From a checkpoint of a small transformer trained on Wikipedia: rotary positions.
MLP neurons of a small language model. Each row is named by its layer, matrix (gate and up: input weights) and neuron, and shows model dimensions 48-143. Each number is 128 + 32 x the weight over its row's rms, rounded and kept within 0 to 255. Numbers have three digits each. A neuron's up and down rows have the sign that makes its largest values positive.
A block is one neuron, or neurons of one layer that tend to fire together. After each block is what it responds to, as a language model described it from the Wikipedia text at the highest values.

L4.gate48:087079153146114143138146113100084126121151173145128126147116069117138098148164159163080176162137142082165107099152107154111136144121119167124133139164210165081150067073116111133076121178199123136124129115097163137088179141177121112126121139198103162219145139076110165148112167120209171184
L4.up48:135085131087164072111157165133112128131135125126071140100112124141170124169147102096112140111168124167129123140149145125115148131120116164153149165151128141136134183150187174096102137077067101163119128083153113148099088159125111130071080173143145180131184092113101182132148181131148090108
L4.gate110:150046161132126131096137172137170098112155113085125125154185088122119097104141102111128082192145126157209087121125116093142171142145151126134119104130161132080131055224137143154128141175137101126087135144153129108157098175215164221107119099093101148140158133124094120138113151107103121119
L4.up110:119146118110098160112124117158117135054113129175135163142120163132178143153110175110089116153105126135115149153155121100173124156108108149123124101153089120158172150129156155144158147186108157061095202145106181211125092182193144001098103178173074193131152119175088160150103164114089167163
L4.gate405:133106126189120121180124148155118172097150126118127144093199092097119106134084122133122142127164147150135167163137145127106131141134127099146123114148106075061163073152089105070147138151092083162119161097140172143099125154102178135109156132127139167066173082113083147107177156151124155115
L4.up405:096103038152140200132076168145112180083147142165167164076133070100120124102128156112156098131176208128100152165139153164133196143115113146103143144133131154081098080158171127094161092172085076161149158113164128084117130139150153149102158084143130084102214113134076099104133158125158129140
L4.gate463:131064133080102173154092094163124153104148069111140106062162075108105131129144123154080077144198087155137139166128143097158134082153093149111130076172169123124162072088091144161130144099132138103048203101121067137084156136109097108160173126050087073109146129157146145121123154050098178131
L4.up463:132081148132105165148083155142149179100133133093111150126152134100088126140144087162101142110187109127152141120112129138171174130150149146111096095079108081208107105124063193081148201110087111182143189106137058181107071170148095099174148133068124184114142105140158078106113192104072174164
L4.gate467:166084114133083099139167105150116141151184158117134132167133085119183098135143160151136110138129104181152167131125115070097161125139146126117134105153123163116107073161128108136097074170105069129090135142091095129124164118146095122110213161146095096150115146111178172094155069139052186136
L4.up467:157132149176140097102144141114139148077201146088086061116118128126122143101108119156116142155173064153121106162131093120133152086139133146128114099083114044110086149182137138131188128167140062081093122162146115108152081132144139158052135129119118106130156091077142226057160154160143122153
L4.gate571:167153117140112202096133152133150123131121119052136119126132054113130117143126190142143130134189132105130128107056176144130110129107151093128063096098059114157182151177109143117206122140133153115083178131132128151076122098131111141143143142080135114137177129157146132147123149133112134142
L4.up571:129148076155139109134169076129160216086161170133182111156117131099133162134108098164133134123094156180100141172184109132143101027134085052083099101127103126128098164159125218117169067075121149140171159085089164122136139052128124169105120109111154147159127133175095163030149209167154096076
L4.gate871:107081088139151156165196142154143171110114074085122159042149139060121132147164148067127102155114173128102171102065132098140134097125094181113170096157159124124118103144155129130117127150071135098102144147137093119102106118190144113103148155201135135058122098118080185108090141061110084134
L4.up871:164064153174144115122175152192177157121094146092159162106164179149101153132150110130074069124136150148100098140138110085147165165122152105168124119155099072119114087147165104115100140106058097084160088147111083167150075111137205108065131156124112141099128138142118123133180108156073101137
L4.gate1244:140139149152142114131090119099128105134186157145112098086076123162125120129137126111122109173040124094142181136102094070138163125158071163144129094126162134136131178139100137134132083113118130096094127101173109140166125124188169087170160130112087157130149138122074218094196112175135212124
L4.up1244:118133087097060141128153157145095164105081102117061089120147102104150101152118169148163090113127144150072096147108112163141099136110153098113138099166154097162097131156129107106104137082089114084143096111117053122184140193118160117082139141153100143098106097067107136132089162111102090193
Mid-word fragments, percent signs

L6.gate8:145062124168083195059116163104130142120130126097147142100123067141122118130108141032053115161172128098106178151130134163109118138123086153172127104176139159118164102137149137138153095158150100113169128142145086094090169121148100095186120123114149145113113147134125146137140133134142138135
L6.up8:122084158112126105103094138103147065136147110127112126068126111119117220114132098147110066091109110161084195119191164149104184158091122160103120121131103153154188175154086221146104153123150129163139116141136207204130150102075076143107119168116169188139127143116145184114161119173136123137
L6.gate301:120149162142109131126099139134125108159127096158168192098123127105150130109086126115148173173150164104158175153136169139183085193140121090115117097056138163064130154136149174171115168109133078153107183149163102191048151170145091157112140127109133187150109163088114138156159086115119123122
L6.up301:099126099205135077132140111139065067165131188145143117130062237115140137120109115123158141175142128121124150142110188105148089186089128141136155108066116156143137165149095150109098168082109112172194126096146127174070114133110092107145148184147171134110145153043148115114145186124109104143
L6.gate411:161083091150088114112128156168160147086128110148116123151124155121089175154099135076073067139194153121112156158053160100136091133136089118200112074142109150058102130106133201111142104140143096148135153134108166115180148139118098080115164123102084136143073123132141149110137133104124054177
L6.up411:159090151091108170146137132096131135112116146132103132161142148194073171158131086090115118175184101107104169093145184129175165149108041019206118139079146079140052168094143166167211114158118147186129120145158182139145094151146131133125134124107133150103093107129155104114143191114148120144
L6.gate944:130117146133149109107115109146180126118097133122211124150124138199135205124116100131165169147156141114138151121083140133132154123107077139081175160130107109090118157119104146187142091140092108154154138099135174110167121148117183110178142143077135115114137158136118140122157191104130076096
L6.up944:148113171112154165124123126098113110129135207172149107134088090108110168103136129137088151150187109087133171156133189165099130152066196178156133145118160171143114148105172123190143090109105134116145123052125102129097124151148111143139096187067101165142092132126165185088111184142105115119
Word-internal pieces after articles

L4.gate29:111121075085095060137108103123189113136157124136183151133133175153123147144139134137142130112191124072149073140089121110163095115089118130103051098117069111086142169110146153157123148119152085177149124071142129137115140115068093080111124171160185060140114143164100148124155148132115118140
L4.up29:153115103157123163168137098119122176147146143091135127084151142124094086070155116105146103132154100118136128120063148134086102118114113073158131107131119150085160143124095114162156185104153194115177143131133125123188124116133087056118164138125168152166158154180105145120093077104166102113
L4.gate153:141146128152087148143077108119131038230115154131092103120123105139112121151105104104167115088161156168145104100131091099116122110156161130114171161062163154097194143201108132182105113112074125165152130094084154115139142148110137041101106145100112099141134178115077112096112130129157116152
L4.up153:083140120122095126076114147171172164122112208119100185107121139143142187110126201100109133169119134123154120154085073022157091160167119139071114148169148134123141093104152166158141144158175089142151147217118107086133105092146139065090168080154192202121111091129109105157196159156136131084
L4.gate165:085082127096117213117107105109184159171128176083148189127187099145105129133163136088056072125156139107132059096052118079132132097153125075099119108080081123078088092157177158131140133116126111110115193131193133175102100134133103121103150116117101107118200099157077160146171194155096143142
L4.up165:090158181166102151200132130175138085140138089083125203145103152111098065245141118157151124109137119151129107109095116111112174129141113132194058049089108116097095036180137113146096183128101090132125131076126176170156137097132115091123113115079112114149131129188046124138096151170117127152
L4.gate332:183094141124155142155190147143174105137164102104099161092130182100130098176130107133103115019158144110147107124162138167178084170123113149166094057075083106146166108125160181080118154121117114143131107160144128121164171159049106164151117120110159132177149162215149101163139185105066110143
L4.up332:174091142145116123173095102114133138164141147105158022129151117115144160137162120131118103150147168119160098142089090064169130192118129119083133132036115144138112150174157141144122139114110132154159132155121122078110091153156148091060092140206106097095094093120165151135163131137093088088
L4.gate375:111057123152074122093062170082103132123141099145139160124148075157127158134119106133105109061176165079160052166087121060137118068128114097142121119103116183123169094158151199127114114137123059129145128105070089136087130136095142087125152118103115099185154091130125137127115175149168085148
L4.up375:123134142108115121149136112131115123125139127107144154194127159119108146175152153084060152137133120121144117099123147122150121164073133117050127108135080150101142081165081153103135116177075074127097112159074150130163166142142086088147082161143067122139151152159168168113128152203138110131
L4.gate485:074159096148110117127119110109183202142130145115142103134121132099118216141116115129163139123067171101109099121111120107120107150096134104099083115075114169118178067148108123149138104118037144141155168125141120121122106169103162081073122091130108101084148101201125140168140144078168168138
L4.up485:165154053108118165180121172202109071144134067109100133156095111132132143130087088105114133117094151161112099154161092120148103138089147107183059093131091076145143110176138129115094126136104118016154080154129139113157142158122144078122097134120116124092103116115089138079181132168087177168
L4.gate636:082112094093143116178151121143138153072178136154096152136121100078149120157145103122078114132233138102111138178130149098136149123139111144093144058154101092127140149115154082098101160087137136124106154158207116154157120060177146142076154102106110144116096134138113115158100085158081134144
L4.up636:113133143125152152119147113176131113144109157102046090170143129110115163145134128111130125110122099208156127144128086100146109146148178107091097118098086142148174131134096146133117106116128163171093125191127149107146121119091169119117146140162145151114205125145111123176103163150220116107
L4.gate1086:094155174131106148121109111111157166116166088095156115172153095144176088130175132097139056110115114129142119154132112114119145133125116180081123082166120152188117102112104071139102110132192143153110159125166180154154164110073187194115163143124170074098145105118142131146154122139089157134
L4.up1086:137176152151105071125066128060179133212110174119117102119160109103171106148154139121134119103123131085157118134121101117115081156090132162128094073074131132177141136157162061143107103147180141106172150133110136098156082071138141094187096119160147097128147123096100135096139147135064092182
Word-completing suffix pieces

L6.gate475:111101146167192144113128164200108110103122138141138166120143119113114110137136055100126175153141140122213153131079126039163138164168147171135052142104165103051116074124182083139149166148140160112169063147115090122154117144123120116119159093104156158111149059182093128101150106115126112162
L6.up475:143155121155157173075219150098110179156169084104195161123190105161089136160055150116124123111122159153145095134106100137091099151131104110130108145088139131044115104122078093129114152198131208153128143166133106148138125155201152130056153103150191088108098090086139118135091094111117153161
L6.gate618:158108172178130111107179162132146120094130130100183175130178149158088119152077081074145162125174153120087068078141134118096162154081162157065100091081159133119150067113115136158101169098130117045151111119137152125113161102087188181112114116134077127163088178140090124131124083113118096157
L6.up618:197112135076102160163158138168118103100152098156184146138147077104127102181134132140060165173074148118139147132141128127170164134103109113097145136103150178124170152123125154127157100165126146153077141191102131077119157109129099120192128160138138146076103174120126139081166159111170158092
L6.gate1208:128141159133110160113146146107060105154136138120114124152178134165149163125143077082098121116141150135188137093097109049134118190093108160148164108134172099117112095159109148123126136159102125163122102120169159123170188184124150077117142079165065196104127056105148104150152195099105153200
L6.up1208:153130142113141131117180130176148112140142088122097179130093102173096111153125182117150116127129121106138117155170149131126084098207087112140098103121087050136137103113107146108097110092185101109138107176110144141153180108182132071137148108163160115141123237161101111119137108131124094112
L6.gate1216:106147110168127148078175141130158100057116075139122128117091142153119116183117066146128168135165211130172125142091117152122172173179106088112105123133089108138164065168121153111088115092156137170092112115134134100093102110145120180126106058144130133137120114100084134146099155147120116121
L6.up1216:156162178081146130154145145174093212075100139103096209169088093172154148143075082105130146080114137147142144137192149160158105082149158090144086091117142148107150091132113092120110076142146154110124205142123121143152127147146125097134147155115097147134156149163178117115153119129079083134
Structured-data delimiter tokens

L3.gate754:132102144099066105126185118129144136123140148096161117109186093133157156136144070149108113119100109149116131116109111145127105121108136141097063067185125102081169085138105175177206146133107109162053171101066132147116198086133110144131164171137128137173164179137046220138098092119067200154
L3.up754:158098128099129093132136088127169061155124154079169123166129154108150125133162099173121104151148090123155140097086108164169086101044147122068081138155055090113141129093123167107181210102127092105120129158088177102149133129109118101214135191124161112135154171108085167122158151166116199148
L3.gate1087:194150143170142132143084135115112101162162127106174133134150127156162116116132100112137108151137138155128117121143125168160119101120155093155092126135096041131117108125171122136166172164184125191175169124085102159116122137154145134140152157167113108146136163165107146114213153157033132132
L3.up1087:123157120089112148134149153125096149156117103084095126155157074142104103116160158133069082179149084125080159145150116121157136133103115082154133138172084080135116180115202133130117150109110059085129115168110144126102081161126115141141125147166107067104155106144119161077135172126097140215
Word-completing suffix pieces

L3.gate392:166120132076111086184138146158145172149117131140206091092084139115163192151083073085117143125131185106122131139141172073150137103175160140129080094161154155104194131158143122103053173067129190126160170136132129113139153107103137061105150157178118074121115157094147144132170079088112084080
L3.up392:162114116126093137161096046119194139124138063108135129110112115074137114132130123130170051152110121166167129136214094143072174093130063079110143127132133090156173080108099138118142194127106095121131123123117199165127187151135081075106104177110141166188093110149148131075087101152098155219
L3.gate1267:112091160140137128123130129103157143095171112100120079107123096100140118167107106149121076115153177053168164089095117080086139132103127150079142067152165186074112072139105217130048159143113101119116107039133075176076129112132143152048129112114144093092165122141152136129084142171097115113
L3.up1267:102129118104117094114087149144105158120156151099101109129097142084136172181145118109143110146154095101215159138118135158103169114104133179126099130183160152203103141111116135121097136150074116147100136115127128130086135100086063102086142088132131109129112136104173179156112126142085111123
Zero digits in numbers

L4.gate140:079127176106119131123109165198111061071157157081144124163107112132109138150097088140146107065146159149175095181111063098167144192133103147170038121113110125128115057131072084133134106105116139123134113103172143173161138111141094185092138116082206155102115140078138146095099110104085170120
L4.up140:135172080098090120152110123150100124126073131115157127079112193179111134110126091158191071068132180181137161119136115086121072124145188141160099134043137146141150145118142157146104129083112083166199151100168082168185099142104094133149120141130174077079106192147157128098192142126103112104
L4.gate256:143061128195126086119113139096121116106083117112123115116086181163086170174131208127111100178157095141096099128156143132122130106117142123153159113137116132211059139112083156196149156142112133106047103113104110180128125145097108129150152121144167033179142035084154112106133138170141115096
L4.up256:109140145176147166107073149113085069146112117111109142174081159133128100106109124130150112117159107131125104108108156176181148162166136152171134084106122101175074180069122133146109161106153200108094122125177104148184136121095070147133155125082093153093106089146133085104169116146168158107
L4.gate414:133172161097120146112139125185132083080150163095175113096111093147132180167103097122127173125134083140146112134078079040156085107108154145122093118141141125109113148103171200126158096101124154089112122104140092164158086090052139108157163103127172128114128115158097175174111166128141118053
L4.up414:143155159123155141129099053179063093113089158132183090110061155140105140138098115155158133116116105103129127124090081063121085144112164039166112137134137154126092163123132151104117099110087143126161163098134131161147108137143166176175119160130109132082104143136156091180111166149143112120
L4.gate525:143150105139166047080168164164193141093136119144145133181083157105136100099120082116168127056141137091147115088150137088190125177091160126133104135152114176135171127074128176119158171102125163127112135138168121189070113093133086135175166140117123112138128110129122163124137155139117140102
L4.up525:147152128149099077158112131096191159092096119139104129111126179134096140211161195103139110042108203112139107119117150090116173149133149143149051110088131079098054158134144157097170129112065168139161159090156070143126117128108177113078155119083164122129133158133123097160218138153034131091
L4.gate580:116097170141112112088130129141169147130093095119132116101063146088140139193105087156146094094142174120149149089164126101198127157040099134154132113102137121090157137085112125155168119152155119176089128077165123182120150110106127130103162170058186092136194171131124091120137131062109099090
L4.up580:135118112160139124074125153108157115119172146141140103126075182161152138171140179104170124135118122100141134078169053108165180155111101180145088126119126117074140155125119173174134077159164128091091129174167158142104082087042150140142146156126141113129123152161146112127118125139133153081
L4.gate891:142137126093154166135167106202129108126182153135138084157117174104114163132141128136196075160092108071156109133102126086099131204110158139142161143117107145175101114079130144096161100135142100110158067137213093164169099187094153059107114107082065115125154084151133094120146127106144191088
L4.up891:102125098193135130134140160073134090100129090132115148139053148097123112160122105126128111089078142205112132142143111153114130117061183098153142111132086137162116079132108133191113142148093159094124106145137089128162131173110178138185147161125180115074167136122133154162137167112159111154
L4.gate913:115105109126092095160121145103223152145181151178115176134147132162129217131142125119146159112161166108142086099093128079129115118095168153131170077126091108141157139090122125163109147082162133161075180112121132177085116142083127186057164147069174149123129142127135116141161154115137123057
L4.up913:143115095150144110152143117135146084162128135155078105138098163188093186142160145143110144140162153148165119132148142095200137112082128094097088098077102098111144172089088194119129133125149172171137211141090122138115126183053117188178080146108140138136123143147162101149212164186129112141
L4.gate1202:101149081198136060058084116106170088105169125124107123114101164107147091123106213169164124165142122110162128104096078109164094118081160175140129160109158167048123179117168176195101150133174145131103141096134118169124171143139140132137131152128105111113153096177030126108159113228147107145
L4.up1202:140089142099109077131154112178188105113155129134069126177099140095050122141137101170155085106147156101130070100111121078156145174121141144201073156082108130105129152135110165149094190099122205147127144171137183167122086123137157107182154173109155085110129099180184093139204196153149112093
Mid-word continuation fragments

L4.gate353:157127133196066104104174112170181096128101114169207109073110149158151181132156095125073112121148109055080137178151153099122101179091139110095119087055079131078112153166109154198150202130159175156166135146086085096117143137110090162095166166095099137126124143200097100073136182211103094130
L4.up353:139096141097140151108152108131139122025178187121166073122151131094071128133114180166124152131122153105135225136124165120127119075140145091143123093112116134087135160101089109113102153139115155108158098178114145139063162185113140106150157152123122213111185083103155144108091161122101140153
L4.gate700:116179117152107077136193111156198111145127124130128160183135104155117132113124082138081113121089121112141099117135149155110084125102155126157095122091140088116119115142114131151076157094157193130163132138084120124118145110130133111177156203141169135149129165145084132108113145146101119146
L4.up700:129104172102106152072147084124165189117139159175115124103115170118127128136056099134062172133071118111148053125133118167064132080138122148118136142186164133057163130147111105123074098118166181107101153079129132082155070133134128143117153166113149115079101093126078110115146134150059102137
L4.gate729:097147168142070092128143115114171132134143169170137103156179061080112118182099159137176130090167125150118150084123122082101081122101140164130109055091190167121137131104107177121136140117128129150153149122106123083090199171119074146174103175136138158112045162132117085087158136186074151111
L4.up729:069111112186129121179158126111047157102049114103132152093173113105095109106139096126089152111089144202107130109150125124119128132147075092166169153147151101128143134132137131100182111170077168141119132174129141060173179076156095094109158137151157151078121129149086038097099124107127141169
L4.gate848:130144114119116105168138110152110128198157107121157096160121122174170133067098139126129098147153153079140102092143110064101159146184133171154068062088082109050127159157107094142119167158145178129136135150071197127133138111146139069086120087198151148174123123118150145175092103108131106192
L4.up848:084163115124129109142125061116100127177066141111141163175120116109178097178126149154172188123138142163101125116164127155123158137131122091125148120103159143132148118144104099146152101095072096105169163079108128119111100085152105137083124094108168159074175139213082114107144114067126111104
L4.gate887:143108093170128156085133103165165154084153115156123148096162044132145123141113135170206118111172154107147177181219128091143116100099176090162097047084128089112081143160170150125180070136069125170142110160155051133100183148130158119117134125141094136166142140186164109111166143132078118120
L4.up887:167058081217087108093098144140135141171071062124167119150166132080097096101156150100082112080162104131115042125135130135156100130136154127129081138127109118168084151080114124106136166145112177140146121092088098101097161163169140119096151084106116141135156096156137042113092163127116103082
L4.gate908:119115111161142161122094090219154167153137094171133144116160147162153134164084115151074159140132143151115115135078138136102114134111138155076157087099148096137192093120134133151175138125158182121139188159118112134140099106108099128138182116081119128116143128154113155123115087160187162158
L4.up908:109134077140099142109134108182131127131190094126134148121100162075157130078147138088122147113132157112156139148151109185084130169106177159130123132076137178139170136165112123218140137141204212129120132101110170141100115088104191167130130142148151150151185137156102074189101111215157116114
L4.gate916:116158154155105176143090137101181134119147095159135126112135104152168108093118128117154135169189141149112079165149116120071089159169081137102065152120118127083143139087173187141152137150165178118184142084076060150149123113085150083118162108136129109171083087191047145170119098109080114137
L4.up916:116185099071169064069172148129164104088120170127147143164096101122132137162152103161136159112135104128162112161091140136115141097106106082154161062107189083175134106148183119107187070132129093146137157176127125085129154060153114143164138080113063096113140098076127124116109125077140081158
L4.gate1159:178062168145122086141133135123145124143107085157129143188144110167143134086133108119125116087122122102130118128193160131125088135112143103122090104119136172107177040142093116129103146139118172122093187103097106146084174120122102136116119108122086169096126139187156121092110088105093118126
L4.up1159:162105134120100104145154131129082103161132160105121079140135088166170131110167174179107138114126120129159086123176163163148121099060136119093148135136129113047084113177065151126117134096104137176111120123088152130088097133157110113069117188102228123142148114161135201142126150096106139091
Mid-word continuation pieces